Weights of a small transformer language model: a variant of Muon for these matrices, 445M tokens.
MLP neurons of a small language model. Each row is named by its layer, matrix (up: input weights; down: output weights) and neuron, and shows model dimensions 192-319. Each number is 128 + 32 x the weight over its row's rms, rounded and kept within 0 to 255.
After each neuron's rows, "fires after" lists the tokens most often just before its 100 highest values on Wikipedia text that the model never trained on.

L6.up1544 [101 126 141 130 190  93 142 124 130 119  89 146 175 134  91 162  82  90 132 126 142 110 107 104 180 143 168 126  93 157  90  92 181 107 148 101 142 132 132 127 145 173 126 173  87 173  60  78 135 195  36 109 129 122 109  86 130 102  99 146  99 172 104 142 144 171 102 127 138  97  65  98 133 124 164 165  75 202 139 120 161  78  88 106 139  53 119 102 150 102 166 113 107  51 116 151 135 101 173  92 115 135  79 140 137 143 167 124  72 145 139  74  38  92 123 135 133 174 129  38 156 142 142 127 146 155 160 128]
L6.down1544 [102 108 194 163 170  83 175 132 196 140 165  88 119 122 141  77 100 113 130 179 148 136  91 147  97 153 128 147 200 110 203 143  85 136 143 180 124 140 131 166 146 147 206  86 147  95 202  89  93  29 140  99 138 109 105 142 144 165  77 103 131  96 113 100 149  80  92 126 108 137 128 184  91  75  70  92 147 135  96 114  86 144 115 136 179 215 127 136 210 172 138 147 125 186 154 143 130 165 136 120 138 114 148 115  96 127 107 102 145  98 132 157 165 125 180 149 158 104 116 196 114  86  95  73 105  88  93 155]
fires after: " |", "---|---|---|---|", " ", "0", ",", " the"

L6.up14 [ 88  83  91 139 162 129 140 118  81 124 126 144  78 103 123  77 192 151 168  69 136 168  85 159 125 147 167 183 125  82  63 135  64 102  83  96 150  90 110 165 146 115 171 139 138  93  80 160  86 135 107 107 115  65 129 121 156 117 164 124 187  60 163 136 153 144 131 117 156 124  81  97 133 148  78 183 123 156 114 120 168 126 115 121 113 148  82 105  79 116 184 157 154 132 178 156 112 122  86 129 136 193 116 172 114 173 113 120 151 143 140 133 106 129 143 150 132 103 162 130 236 124 188 145 108 125 123 148]
L6.down14 [131 161 142  68 129 113 113 145  92 153 174 183 138 120  70 134  81 118  71  97 127  96 107 119  91 157 112  46 152 154  95 148 166 162 153 155  75 111 138 113 164 130 153 130 114 111 140 159 115  87  95 141 107 154 120 156 128 140 150 152  82 115  88 136 149 122 113 146 168 117 192 194 129 142 122 157 126 129 163 133 173 119 133  88 113 144 155 101  97 102 152 118  98 139 164 164 148 112 119 101 115 159 187 185 140 152  71 102 149 104 116 114 110 140 104  75 130 125 127 101 153  72  98 163 136 100 119  84]
fires after: "0", "2", " ", " Pro", " as", "tro"

L3.up684 [ 78 130 174 164 105 121 115 137 109 105 120 177 179 116 115  95 137 110 163  72  96 116 117 116 114 118 150 123 112 120 148 152 110 187 186  92 100  38 135 121 132 104 176 157 146 123 109 129 190  94  88 109 158 115 144  86 132 125 167 180 105 167 125 124  74 175 138  62 135 141 178 100 115 106 147  53 104 131 147 136 105 100 167 158 136 119 141 107 177 107 128 132 104 106 128 181 104  77 141 172 121 159 147 116 169  94 128 149  95 157 122 110 175 111 169  70 150 118 123 136 105  99 140 128 107 139 147  91]
L3.down684 [141  96  82 170  58 126 119 107 102 183  60 157 109 147  82 138 160 149 121 125 172 134  85 159 136  92 125 150 159 140 106  66 144 120 138 148 154 124 155 138 168 195  93 102  89 151 106 154 134 108  99  95 121 127 115  91 119 145 142 119 150 203 130 106 179 164 141  79 155 164 139  89 152 162  75 160 130 154 108  93 139  96 147 172 142  98 128 136 163  97 168 105 128  96 129 139 132 146 121 115 124 118 144 127 140 122 129 108 166 109 124 124 180 177 101  73 139 158  77 143 104 192 172 186 118  94 142 157]
fires after: "1", "-", "6", "9", "2", "3"

L3.up1685 [112 171 168 113 133 116 125 144 104  80 182 145 160 137 143  99 149 138 135  94  87 124 115 116  57 113 103 186 120 116 149  84 154 130 119 120  86 115 152 116 123  97  82  98 101  94 156 169 144  98 126 128 174 127 151 104 100 130  65 156 169 178 109 117 121 117  93 130 150  98 104 175 157 116 108 139 139 199 102 190 153 140 196 130 100 137 144  95  98 177 128 157 155 152  82 148  69  88 195 130 143 144  91 123 167 102 108 136 170 142 119 167 131 138  69 145 111  99 138 145 135 133 137 196 110 131 183 165]
L3.down1685 [ 96 117 105 100 114 157 119  94 101 147 112 108  94  81 105 191  70 125 131 124 133 104 114 162 165 180 167  43 137 142  98 178 149 182 134 113 179 108 168 157 112 120 129 133 109 148 136 185 176  99 122 145 107 128 142 123 175 122 151  96 144 141 105 178  75 158 133 126 161  82 171  49 121 119 111 130 151  46 133 134 135 107  96 115 154  75 186  88 172 132 187 125 123  41 147  97 147 130  94 158  97 168  93 129 102 122 156 132  67  86  96 109 133 120 172 111 120 232 116 129  96 110 125  94 182 178 119 127]
fires after: ".", " "

L6.up2004 [131 138 134 173 148 164  87 129 151 101 143 128 100 140 180 129  94 120 155  96  93  98 133 127 168 133 159 134 145 126 104 144 106 142 125 122 140  87 135 139 149 149 108 181 127  85  97 137 102 136 139 142 105  62  92  96 114 149  96 164 133 106 143 171 134 128 163 132 138 157 120 110  80 121 207 144 160 118 153 151 152  77 176 132 115 129 179 109  92  72 157  83 111 213 141  60  97 140 115 134  95 175 100 115 136  52 124 141 131 104 192 134 130  67  87 139  75 144 119 112 148 189 140  98 158  84  81  88]
L6.down2004 [143 198 114 132 167 119 155 100 130 112 164  97 169 168  99 165  69  89  59 171 142  67  85 146 134 146 145 124 135  98 133 139 136 116 185 121 103 139 204 158 183  89 181 134 130 167  82 122 134 104  76 138 139 134 111 145 175 105 122 111 125 164 103 138 143 118  64 134 112 101 105 162  88 181  79  97 133 133 111  79 186 123 140 157 166 128 136 135 134 190 137 141 114 140  86 163 138 114 156 120 132 171  82 183 136 129 110 142 140 164 114 108  86 140 141 121 214 133 164 130  91  82 121 189 138  84  93 154]
fires after: "–", "-", " ", " Le", "1", "/"

L6.up550 [125 129  97 169 117  82 167 131 119 119  87 184 119 196 150 105 104 104 143 138 127 117 137 157 127  98 149  83 159 156 154 187 148  98  85 144 108 118 111 139 182  84 146 127 115 158 143 117 176 122 112  85 139  98 119 104  73 117 161 124 103 126  79 112  85 115  78 152  99 175 144 102 137 129 113 176 156 101 164 131 155  41 202 196 141 101 156  57 125 120 141 119 165 153 115  96 182 116 108 112 106 116 121  99 157 147 163 149 102 125 117 166 119 138 116 188 128 137 110 136 150 118 100 105 117 136 164 116]
L6.down550 [129 109 148  76 136  41 163 159 122 143 147 124  83 181  94 138 115 115 204 160 138 174 137 134 140 191 141 155 160  91 128 119  97 145 168 132 168 141 117 120 126 102 111 125 132  82 111 141  98 149 164 199 138 122 121 131 148 140 118 104 137  99 122 148 120  82 114  92 166 120 193  87 186  95  84 127  97 124 110 162 125 172  30 105 162 150 121 138  94 140 152 135 113 109 133 123  75 136 117 119 136 179 129  91 120 154  87 110 103 157 175 147  96 163 106  73 114  93 120 106 130 152 103 103  76 144  77 173]
fires after: " the", "2", "1", "'", "6"

L6.up1403 [174  87 136  82 170 117 114 105 129 148 139 165 115 135 116  92 164 160  86 169 109 137 133 202 109 125 109 128  95  99  38 144  93 140 112 150 144  71 140 165 125 124 181  85 157 130  71  87  96  87  86 147  89  79 126  83 188 136 150 135 141  66 135 136  87 107 123  92 164 116 129 154 163 122 119 120 133 162 161  99 106 116  84 130 127 160  73 138 195 113 196 146  91  82  82  85 167 137 147  76 164 151 178 140 111 121  96 108 125  97 124 135  93 107  64 155 112 112 139 169 183 122 137 109 191 123 154 122]
L6.down1403 [ 46 158 139 133 113 146 131 144 135 172 157 179 142 127 100 156 100 108 149 171 102 121 145 166 142 137 111  97 154 125 105 101  61 124 145 161  94 154  99  81 139  87 132 131 145  93 134  88 167 128  90 172  89  78 161  37 100 146 134 117 155 172 123 119 121 145 119 148 175 133 130 108 160 137 117 125 123 106 174 115 172 118 138 128 131 154 132  89  99  85 105 119  97 157  78 101 124 118 148 116 159 157 106 154 144 153 122 119 105 109 141 106 140 152  91 142 114 119 138  79 163 170 151 117 117 143 186 122]
fires after: " ", "0", "-", "2", " ("

L6.up513 [110 132 156 132 110 118 147  95 148 147  54  90 122 122  98 119 118  82 116 105 143  69 110 103 147 116 169 136 200 147  97 115 121  96 134 136 143 119 114 128 175 107 118 170  72 171 127  83  74 140  86 108 198 149 116 125 173 114  55 110 121 162  74  92 121 201 125 136 117  82 141 120  87 173 183  95  39 209  95 106 135  90 124 142  73 163 160 115 136 178 109  88  77 121 131 106 122 101 178  65 118 163 132  73 106 113 186 135  35 142 136 148 175  94 174 145 131 173 131  67 103 102 123  79 127 128 127 179]
L6.down513 [ 61 109 162 132 149  46 164 111 151 194  61  66 130 115 166 134 112 116  61 139 169 112  93 137 142 135 142 180 183 127 117 106  89  87 121 110 126 137 150 160 149 113 152 147 137 115 181 133 136  76 100 125  75  99  38  84  79 119 110 143 106  73 143 114 138 156 120 128 185 109  87 193 127 153  80  91 132 141 139  98  66 149 110 132  81 185 176 106 103 117  98 126  68 166 165 144 150 110 171 119 125  62  98 111 141 155  88 132 153 158 133 105 138  77 151 173 132  92 119  82  97 150  95  95 121 133 100 110]
fires after: " |", " ", "0", "%", "1", ";"

L3.up1678 [124 158 100 117 104  89 150 136 132 129 101 146 142  70 124 170 122 141 109  85 120  88 166  72 108 130 137  98  80 141 162 152 128 106 120  99 139 150  57 173 134 108 133  92 147 146 152 143 105 129 119  89 136 138  87 119 155 178 116 168 127 150 112 145  86 226  80 179 175 157 150 152 117 143 104 109 117  61 151 121  96 161 131 111 117 161 126 121 169 133 142  83 131  90 112 127 156  88 176  94 106 131 210 152 184 135 124 101 125  98 187 113  91 137 114 123 194 110 138  93  84  99 119 122 143  78 105 142]
L3.down1678 [139  86  82 199 150  86 138 190 126 141 141 112 114 183 116 100 148  84  71 152 123 179 152 176 178 133 137 102 173 120 109 102 108 121 132 132 149 156 157 143 120 103 127 177 120 139 144 110  89 154 116 161 138  84 122  91  98 111 151  87 124 129 123 130 127  88 163 145 107 123 149 100 132 138 106 135  95 149 100 159 122 121 165 115 168  96 161 125 114 125 113 178 143 142  83 128  91 156 101 155 144 130  66  87 110 176  90 118  87 152 104 131 132 102 159  96  49 148 128 184 116 115 169  75 124 135 133 128]
fires after: "."

L3.up948 [ 70 135 177 166  35 187 132 114 134 123  64  77 208  96 176 134 154 118 119  94 102  71 136 143 120 165 158 120 131 126 116 126 139 133 155   4 117 146  96 125 129 131 104 150 121 123 122 110  77 131 157 123 128 135  72  93 126 110 189 188 172 126 138 115 141 141  97 154 148 219 164 126  86  87 157 125  74 140  96 180  86 205 177  42 100 207 141 102 163 132 128 173 108  81  88 144 147   0 141  83  89 139 187 160 140 136 172 165  88 121 113 160 149 150 103 188 142 146 161 120 145 125  71 124 170 135  96 148]
L3.down948 [ 76 132 178 151 137 160  95 113 150  90 140  83 165 103 172 148  85 127  84 160 112  79  91 167 180 174 135 113 111 173 113 193 130 106 130 139  92 174 106 106  94 133 113 102 118 105 166 112  98  97 174 138 133 174 137  77 113 146 155  94  83 120 144 120 163 134 135 137 170 165 179 131  72  95 163 165 144 181 103 152 110 185 164  87  61 116 158 137 139  95 157 201 101  69 128  93 115  75 153 106 104 152 105 146 112  89 144 197   9 158  92 134 152 124 100 137 188 120 161 117 146 122 148 124 172 113  83  95]
fires after: "\n", ".", ","

L6.up1957 [ 61 113 190 116 119 121 122 163 130 113 144 126 176 170 116 146  93  77 101 155  90 106 123  97 108 174 136  91 169 110 111 115 114 191 106 201 156 155 105  58 104  92 132 151 118 169 126 166  96  94 165 114 162 133 132 116 174 166  90 120 142 110 148 156 121 143 134 166 107 166 156 117 195 124 126 121 152 133 165 152  45  70 167  96 143 105 106 173 142 124 140 141 125 169 133  60 194 102 141 139 149 119  93 107  89 162 131  95 153 121 113 149 148 134 100 175 149 133 148 118 155  77 224 143 123  99 178 144]
L6.down1957 [112 119  83 134 170 111 148 112  68 123  87  82 136 175  88 119 121  94 135  84 112 101 174 151 122  95 127 138 114 158 131  89 131 101 106 123 105 147 128 108 114 110 107 131 126 133 130 121 141 151 112 186 108 170  98 157  94 120 203 140  81 109 138  74  75  98 143 179 166 128 153  95 155  88 122 106  75 118  93 163 144 175  91 122  82 144 114 175 169 120 177 173 109 158 107 122 102 128 139 104  88  96 135 121 105 169  85 169 107 118 151 128 113  81 127 146  67 125  99 118 151 121 142  86  93 134 133 135]
fires after: "s", "o", "z", " Z"

L3.up256 [122 114 189  85 121  26 104 111 126 121  81 141  69 189 144 115 176  99 133 183  97 125 116 142 166 174  80 170 129 183 107  87 118  75 116 175 159 113 153 180 135 110 158 141 114  85 103 100 133 114 135  90 107 158  82 114 158 210 136 141  90 131 158  97 116 110 146 163 118 113 138 143 136 138 129 133 104  96 123 101  74 203 189 140  57  91  79 120 125 144 109 140 138  94  68 138 154  99  70 121  44  91 127 151 133 211 183 149 160  91 117  92 133 108 138 138 109 153 125 137 158 153  97 127 135 117 168  32]
L3.down256 [ 74 138 159 178 189 114  96 154  97 125 111  99 146 186 158 118 131 161 105 117 128 133 110 148 155 134 156  65 180  82 141 144 116 195  75 155 122 151  96 110 121 117 146  99 124 117 140  99 120 174 127 188  32 122 121  64 121 125 156 121 167 103 117 138  97 166 138 109 165 102  77 129 160  93 154 108 185 172 142 160 161 115  93 134 124  85 148 100 159 146 132 180 158 220 174 114 105  84 134 158 130 208 111 134  75 172 121 111 122 144 145 163 111 131 122 194  92 156 159  92 132 132 159 151 132 142 113 112]
fires after: " ", " ("

L6.up108 [197  86 132 120 195 120  79  86 148 151 100  81 127 112 146 118  78  83 110 115  82 186 114 127 163 172 130 191 111 157  82 144 125 177 168 133  66  89 118  78 146 120  86 153 114 114 104  89 103 139 163 134 127 146 222 138  83 100 153  90 128 139 117  96 179 135 124 106 104 102 141 127 135 103 118 128 156  78 116 149 152 180 115 173 144 132 149 126 149  89 126 175  99 170 176 138 144  77 161 118  86 171 152 126 171 106  48  78 166 152  93  74 105 171 173 155 107 157  63 171 133 145 126 193  87  98 155  91]
L6.down108 [106 146 100  93 125  93  86 152 138 122 141 178 120 122 179 149 101 181 148 151 109 123 111 144 176 122  97 101 111 174 133  37 139 137  97 132 181 163 106 190 117 146 184 147 173 155 148 150 106 115  94  91 172 139  93 111 106 189 109 182 147 169 144 147 131 140 184 158 112 149 156 167  87 144 109  92  91 147 168 108  92 100  99 114 110 167  68 141  99 196 165 121 144 145 104  87  28 193  92 150 136 151 103 131 131 230 150 192 112 139 146  72 129  96 122 108 112 129 135 128 168 135 137  85 122 157 140 123]
fires after: "-", "s", " re", " sub", " Con"

L3.up296 [126 143 126  83 128 163 173 144 106 188 119 213 191  93 102 108 180 116 153 137  99 149 175 138  71 113 118 154 137 148 126 107  98 146 215 124 100 144 189 109 158 134 125 162  95 146 112 103 153 157 123 145  98  66  87 142 160  98 125  95  55 179 109 113 103  98 134  96 229 105 117 153  81 123 137 122 128 151 108 143 100 116  57 139 129 152 135  63 157 166 205 132 145 118 176 128 148 111 141  94 189  52  93  94 186  74  76 187 139 114 169 123 132  97 127 141 144 131 120 115 137 177 151 152  73 120 117  99]
L3.down296 [ 72 111 116 141 116 112  93  93 148 126 132 105  98 164 135 176 159 169  98 101 151  72 101 138 108 130 108 138 170 161 126 200 169 114 110 137 168  56 125 119 119 141 170  99 158 158  80 110 118 101 123 125 160 157 105 125 129 125 159 120 189 132 139 182 161 110 127  86  99 128 138  95 164 151 109  87 103 144 191  90 147 178 221 119 159 160 128 164 102  81 146 150 131  99 142 145 131 139 120 184 123 158 166 161 126 141 111 118 137 118 105  72 120 153 134 110 114 203 143 200 137 132 134 137 173 140 122 173]
fires after: "1", "6", "3", "9", "4", "8"

L6.up1778 [216  74 109 140 110 143 104 190 122 116 169 128  88 145 134 142  85 173 152 121 154  98 106 120  96 133 131 115  73 123 114  63 158 110 101 156 123  94 147 114  88  61 132 165 134 102 145 141 137 163 153 112 148 145  98  37  84 162 125 106 103 107 118 138 139 154 179  98 155 162 152 165 141 142 139 188  74 158 159 113 155 105  71 100 119  85  95 118 154 125  87 139 124 214 165  97 148 182 190 102  86 142 144 116 126  76 163 118  94 158 135 174 161 176 135 165 134 131 136 123 155 191  96 119 114 124 136 106]
L6.down1778 [ 77 143 147 138 112 119 167 112 114 144  65 141 160 119 103  61 182  53 101 112 130 134 130 170 188 121 131  88 113 136 105 142  72 133 150  89 121 148 119 177 148 203 143 128  77 127  58 104  76 152  72 138 148 144 152 157 163 119 104 130 172 114 132 125 132  81 111 102 111  97 162 134 156 130  86  84 137 163 104 132 104  92 146 146 150 141 166 102 128  85 115 116 137  54 117 144 162  68  70 120 139 161  89 124 126 141 115 127 127 128 154  89 141  66 127  83 168  74 127 201  91 102 195 139 143 127 142 119]
fires after: " ", "s", "-", "al", "–"

L3.up1931 [104 118 137 138  94  90 133 106 118  68 157 206 148 154 139  72  69 101  98 180 112 159 132 149  44 114 166 176 118 155 138 149  81 136 176 102  60 114 135 124 138  75 163  91 113 130 145 151 164 169 112  89 107 137 164  91  92 164 105 168  98 102  90 193 115 138 131 100  68 140 195 178 128 132 171 181 138 164 115 102 103 136 127 164 134 155 165 140 112 141 105 148 118 146  96 193 160 107 208 149 141 148 131 133 117 100 156 121 141 147 185 122  82 114  89 143  67  96 148 130  97 116  95 124 104 116 148 125]
L3.down1931 [135 104 123 100 134 132 113 164 131 128  92 135 145 171 162 132 145 107 121 159  48 166 121 157  95 140  95 156 114  80 165 135 164  91 173 159 132 195 183 136  70  99  80 106 142 104 117 102  75 115 135 142 137 127 165 195 134 106 119 135  87 138 115  99 130  41 160 133 143 105 193 121 180 149  96 147 161 120 164 147 205 121 174 128 151 113 145 145 125 163 112  94 111 142 101 135 147 178 116 125 101 112  73 136 101  91 118  82 169 146 129 119 122 115 157 170 124 135  87 122 124 112  90  98 136 151 132 132]
fires after: "\n", ".", "==", " "

L3.up847 [107 165 131 142 131 167 164 116 128 134 135 138 132  92 139 126 137 132 180 132  96 147 130 116  99 107 153 155 175  90 163  88 134  91 155 129 110 148  96 144 125  94 161 116  81  76 135 146 127 126 130 122 154 224 119 132 112  86 104 116 153 115 143 160 179 149 121 151 112 119  79 189 163 160 143 175 149 136 110 172  67 111  87 170 180 149 137  83 138  91 166 166 125 139 127 120 158 104 165 142 117 165 136  57 155 128 177 130 123 131  95 108  81 127  99 146 110 162 104 118 145 154 115 138 143 148 147 115]
L3.down847 [143 102 199 118  85  82 116 150 135 111 115 179 100 146 173 131 123 183 166 136 177  89 204 162 127 111 162  97 121  71 110 119 165 141 111 113 133 103 118 141 118  97  58 109 132 124 140 122 108 137 115 148 103 119 156 122 143 113 143 152 116 180  75 134  70 122 138 173 132 166 109  53  45 100 156 118 115 162 150  73 145 101 208 134  92 116 141 119 128 147 131  88  82  77 152  92 156 110 118 114 140 141 140 150 132 130  94 138 117 112 117 123 129 129 112 142  95  98 154 135  78 135 103 127 167  85  73 133]
fires after: "\n", ".", " He", "|"

L3.up1189 [106 144 151 123 109  40  86 141 110 159  95 135 101 168 147 106 158 134 152 142 129 104 165  62  85 178  89 115  87 140 165  88  65  61 114 123 184 121 144 156 147 128 121 122 120 102 146 144 124  95 138  68 118 156 120 108 215 177 183 103  85 126 175  97 120  68 144 133 125 112 118 132  70 147 119 142 123 116 107 143  81 166 184 107 117 147 104 127 140  98  80 201  58 101  67 106 163 104 110 133 103  85 147 160 175 133 118 117 160 126 118 116  91  97 115 170  91 105  86 174 126 141 109 119 107 171 112  59]
L3.down1189 [106 139 199 165 169 152 151 149  69 130 138  93 135 170 138 118 114 127 171 137  89 161  95 165 135 183 124 117 155 153 128 124  82 159 129 156 114 126 150 115 123 150 125 101 113 126 201 133 107 178 104 152  46 110 131 149 137  90 178  89 121 107 105 170 136 130 130 142 171  69 139 149 169 177 137 144 122 128 132 134 174 135  64  93 116 102 134 119 155 148 134 141 149 187 170 142  94 140 128 110 126 194  91  61 112 162  89 135 117 140 124 127 130 182 104 185 119 108 157 130 155  99 110 132  70 174 115 147]
fires after: " ", " ("

L6.up0 [117 123 112 148 126 149  90 148 183 137  67 146 139 200 138 100 179 168 109 115 101 157  75 164  80 130 109  97 189 144 182 133 134 115 134  98 160 117 185 126 154 109 113 104  58 108 143  37 134 171 142 159 149 164 149  89 135 137 152 137 140 140  99 143 144 168 157 171 144 151 122 104  84 176 110  93 129 101 125 138 137 136 124 171 209 101 119 145 144  76 129 129 111 161 160 145 139  78 115 151  91 105 139 100  98 148 159 144 119 123 170 141 145  76  78 118 118  80 142 182 115 131 176 144 102 103 112 103]
L6.down0 [127 140  93 108 111  84 143 146 132 124 140 140  97 110 121 142  88  38 144 118 163 124 165 113 138 161 138 134 124 139  93 128 129 134  83 173 110 144  63 151 149  87 139 141  82 114 115 156 128 138 151 120 138 140  59 124 159 148 141 153  62 112 145 188 142 144  83 109 153 129  91  99 143  69  96 156 130 163 119  86 135 104 134  98  85 126 123  83 114 193 142 128  98 119 124 134 142 180 126 119 147 181 123 121 188 135  69 142 178 167 109 140 195 157 174 171 147 158 138 116 152 160 107 109 157 176 131  92]
fires after: "1", " the", "th", "s", " a", "'"

L6.up890 [113 140  49 120  94 183 140 169 127 139 129 155 113 133 165 160 171 157 192 112 129 173  83 145 133 139 190 109 126  67 159 169 152  98 155 112 143 135 136 135 146  91 173 141 164 123 122 140  97 155  88  93 130 179 158  83 206 135 112  92 146 108 134 189 179 126 136  89 110 156  40 117  78  96 159 123 135 168 117 123 147 134 119 126 110 118  93 118 215  92 164 131 127 131  99 143 147 159 107 205 138 205  78 114  93  92 121 181 165 183  95 106 116 150 155 172 109 142  93 152 124  70 146  81 103 171 149 162]
L6.down890 [154 126 145 104 134  85 100 123 136 111 136 170  91 208 108 129 148 161  98 144 109 111 122 171 136  85  78  98 143 136  74  98 193 165  80 108  90  61 155 120 107 152  88 115 180 116 184 141 167  85 141 130 118 108 134  89 123 134 134 172 189  98  85 107 143 116 144 172  63  97 160 134 165 158 108 148  95  98 152 140  96 139 111  92 107  84 151 112 121  49 162 145 154 115 125 145 122 124 164  84 119 144 138 106 159  80 112  96 152  60 140 115 176 107  92  96  36  39 143  47 136 137 111 186 155  87 100  80]
fires after: "0", "lé"

L6.up1886 [103 114 123  73  56 150  86 116 114 124  64 116  88 133 178 189 133  97 123 141 142 106  99 118  97 130  97 149  75 133  99 112 178  99 103 122 132 134 132 146 112 172 122 126 164 153 143 134 103 107 157  60 163 110 104 143  78 104 119 160  91 164  68 116 161 210 160 136 128  67 105  97 134 150 138 179 154 105  86 117 108 148 143 115 119 133 111 130 142 186  99 133 119 118 202 124 131 140 127  53  94 191 131 138 123 166 139 149 133  72  98 168 150  85 132 117 194 125 132 119 168 117 188 133 157 203  79  84]
L6.down1886 [161  81 143 125 177 131 134  88 152 142 160 142 113  79 118 139 121 186 131  94 162 114 172 130 202 132 119  73 114 127 121 147  81  94 133 165 166 118 105  99 118 152 178 122 102  96 148 139 180 153 154 143 133 115 142 128 105 124 130 111  96  80 125 163  97  84  61 143 154 126  81 150  52 113 155 115 120 151 156 133 157 177 120 145  52 126 106 124  89 162 110 160 117  77 157 104 113 144  76  90 132 158  21 126 164 126 141 176 150 116 122 114 137 120  89 136 124 137 169  77 116 164 119 135 153 109 145 158]
fires after: " ", "3", " |"

L6.up1019 [143  84 158 122 135 105  64 153 125  93 130  92 161 103 129 141 101 183 205 148  84 136  73 100 122 185  86 155  93 123 134  95 142 160 150 143 127  98 141 225 135 158 106 158 142 138 133 125 136 106 143 123 118 164 142 119 189 102  80 130  71 148 132 116 144 111 148 104 116 179 103 122 102 131 119 132 165 123 140 151 110 140  74 110 129 168 109 155  99 126 147  91 146 131 148  87 156  93 122 119 125 132 193  92 132 114 157 103 102 107 101  51  83 101 111 139 145 141 169 143 113 116 106 141 109 136 105 137]
L6.down1019 [122 145 125 108 139  87  81  53  91 132 119  95  82 148 169 116 146  50  92 129 133 102 131 158 138 136 131 148 168 145  53  79 128 128 129 105 165 153 161 104 104 124 158 143 136 116 136  81 135 120 114 121 104 124 113 106  93 109 165 165 176 135 132 112  64 177 103 150 119 110 131 123 161 123  77 152  98 137 109 117 116 115 169 121  96  64 109 121  99  73 132 152 112 153 109 142 134 145 194  78  98 126 161 100 150 141  57 187 152 160 136 138 160 174 130 167 155 122 137 123 149 102 101 157  78 138 160 116]
fires after: "1", "s", " a", " A"

L6.up213 [138  88 173 149  79 113 142 148 135 172 105 114 189 130 146 123 114 152 104 128 130  99 101 133  96 113 134 139  95 139 187  96 139 125 137  12  43 103 124 150 118 123 108 112 120 148 169 142 143 106  87 117 155 172 157  76 187 150 113 149 141 111 113 124 170 159  70 164  97  98 115  87 161 155 168 111 138 109 159 180 108 112 135 106 125 155 131 141 136 144 130 109 167 121 129 178 110  96 112 112  74 149 156 113 124 161 118  93 156 106 110 125 140 158 176 147 140 123  89 165 149 120  98 115 144 111 102 101]
L6.down213 [151 127  99 199 142 151 126 121 148  76 134 157 114 123 132 149 129 118 137  99 107 202  91 126 151 179 151 148 169  93  50  82 162 134 136 150 115 108 139  71 121 118 214 116 120 148 101 101 130 100 136 117 171 157 115 154  91 125 143 111 133 129  88 106 109 136 181 115 160 157 162 157 164  95  66  83 138  76 122 162  92 154 122 160 141 115 137 104 140  69 123 110 109  91  97  76  94 144 131 133 119 144 114 183 145 108 181  91 167 105 155 114 111 111 128  57  58 110 126  88 185 146  99 140 155  84 122 109]
fires after: ".", ")."

L3.up115 [141 132  92 101 125 123 149 129  98 114  85 209 158 148 111 137  84 109 118  80 107 157 151 176 155 136 119 124 106 152  96 158 111 164 160 158  90  74 172 131 154  73  79 104  98 113 127 150 133 116  52 114 177 228 125 101 116 159 156 148 167 133 107 136  89 146 108 130 115 117 153 100 175  57 151 134 197  48 123 179 108 128 132 177 123  95 116 100 107  94 129 142  91 106  82 169 133  60 167 158 130 151  97 124 112  79 153 140 198 198 122 162  98 148 200 145 165 103 132 128 105 137  97 109 122 119 127 120]
L3.down115 [179  88 104 131 118 146 107 148 153 196  61 205 113 147 105 178 122 117 165 135 126 118 183 139 119 123 109  74  65 118  85 117 129 113 148 149 207  91 141 147 129 132  86  88 118 120  98 164 147 143  98 128 182 168 145  80 107 155 122 145 137 148 132  85  64 182 103  87 129 111 117 103 152 138 112  88 168  72 107 122 118  81 186 158 124  95 135 125 179 108 100 109 148  67 119  90 147 130 155 132 143 165  99 140 123 115 188 112 147 168 146 103  73 142 161  96 150  85 122 148  78 140 114 182  93  82 116 158]
fires after: ".", "S"

L6.up1878 [174 102  96 148 165  71 188 185 156 131  94 102 104 138 126 117  95 175 157 202 138 114  99 143 129 162 126 109 113 157  85 112 118 163 159 102  50 123 151 135 110 117 179 106 117  95 203 189 128  98 133  59 173 155 140 130 131 156  84 190 145 165 109 155 109  73 164 151 171 104 121 118 153 168 100 100 142 111 139 141 134  69 141  92 147 130 137 107 133 104 102 104 101 120 150 127 137 132 152 117 128 146 145 153 138 128  92 114 138 125 161 176 148 155 144 205 151 143  85 157 122 161  82 154 129 131  85 135]
L6.down1878 [109 154 130 177 170 100  52 144  91 149  80 136 152 130 141 110 173 114 132 106 140 121 150 128 118 158 108 111 106 128  92 134 124  70 114 107 148 116 184 153 128 164 110 186 142 192 137 115 133 148 150  94  87 130 124 159 124 139  96  98  98 162 147 150 157 133 148 114 140 116 155 149  91 127 146  86  86 153  95 108 193 177 150 170  87 166 108 127 125 150 148 125 115 125 143 114 147 105  40 104  91 121 103  91  70 118 111  69 168 168 180 138  95 112 164  73 100 122 139 186 144 123 120  90 115  65 119  84]
fires after: "."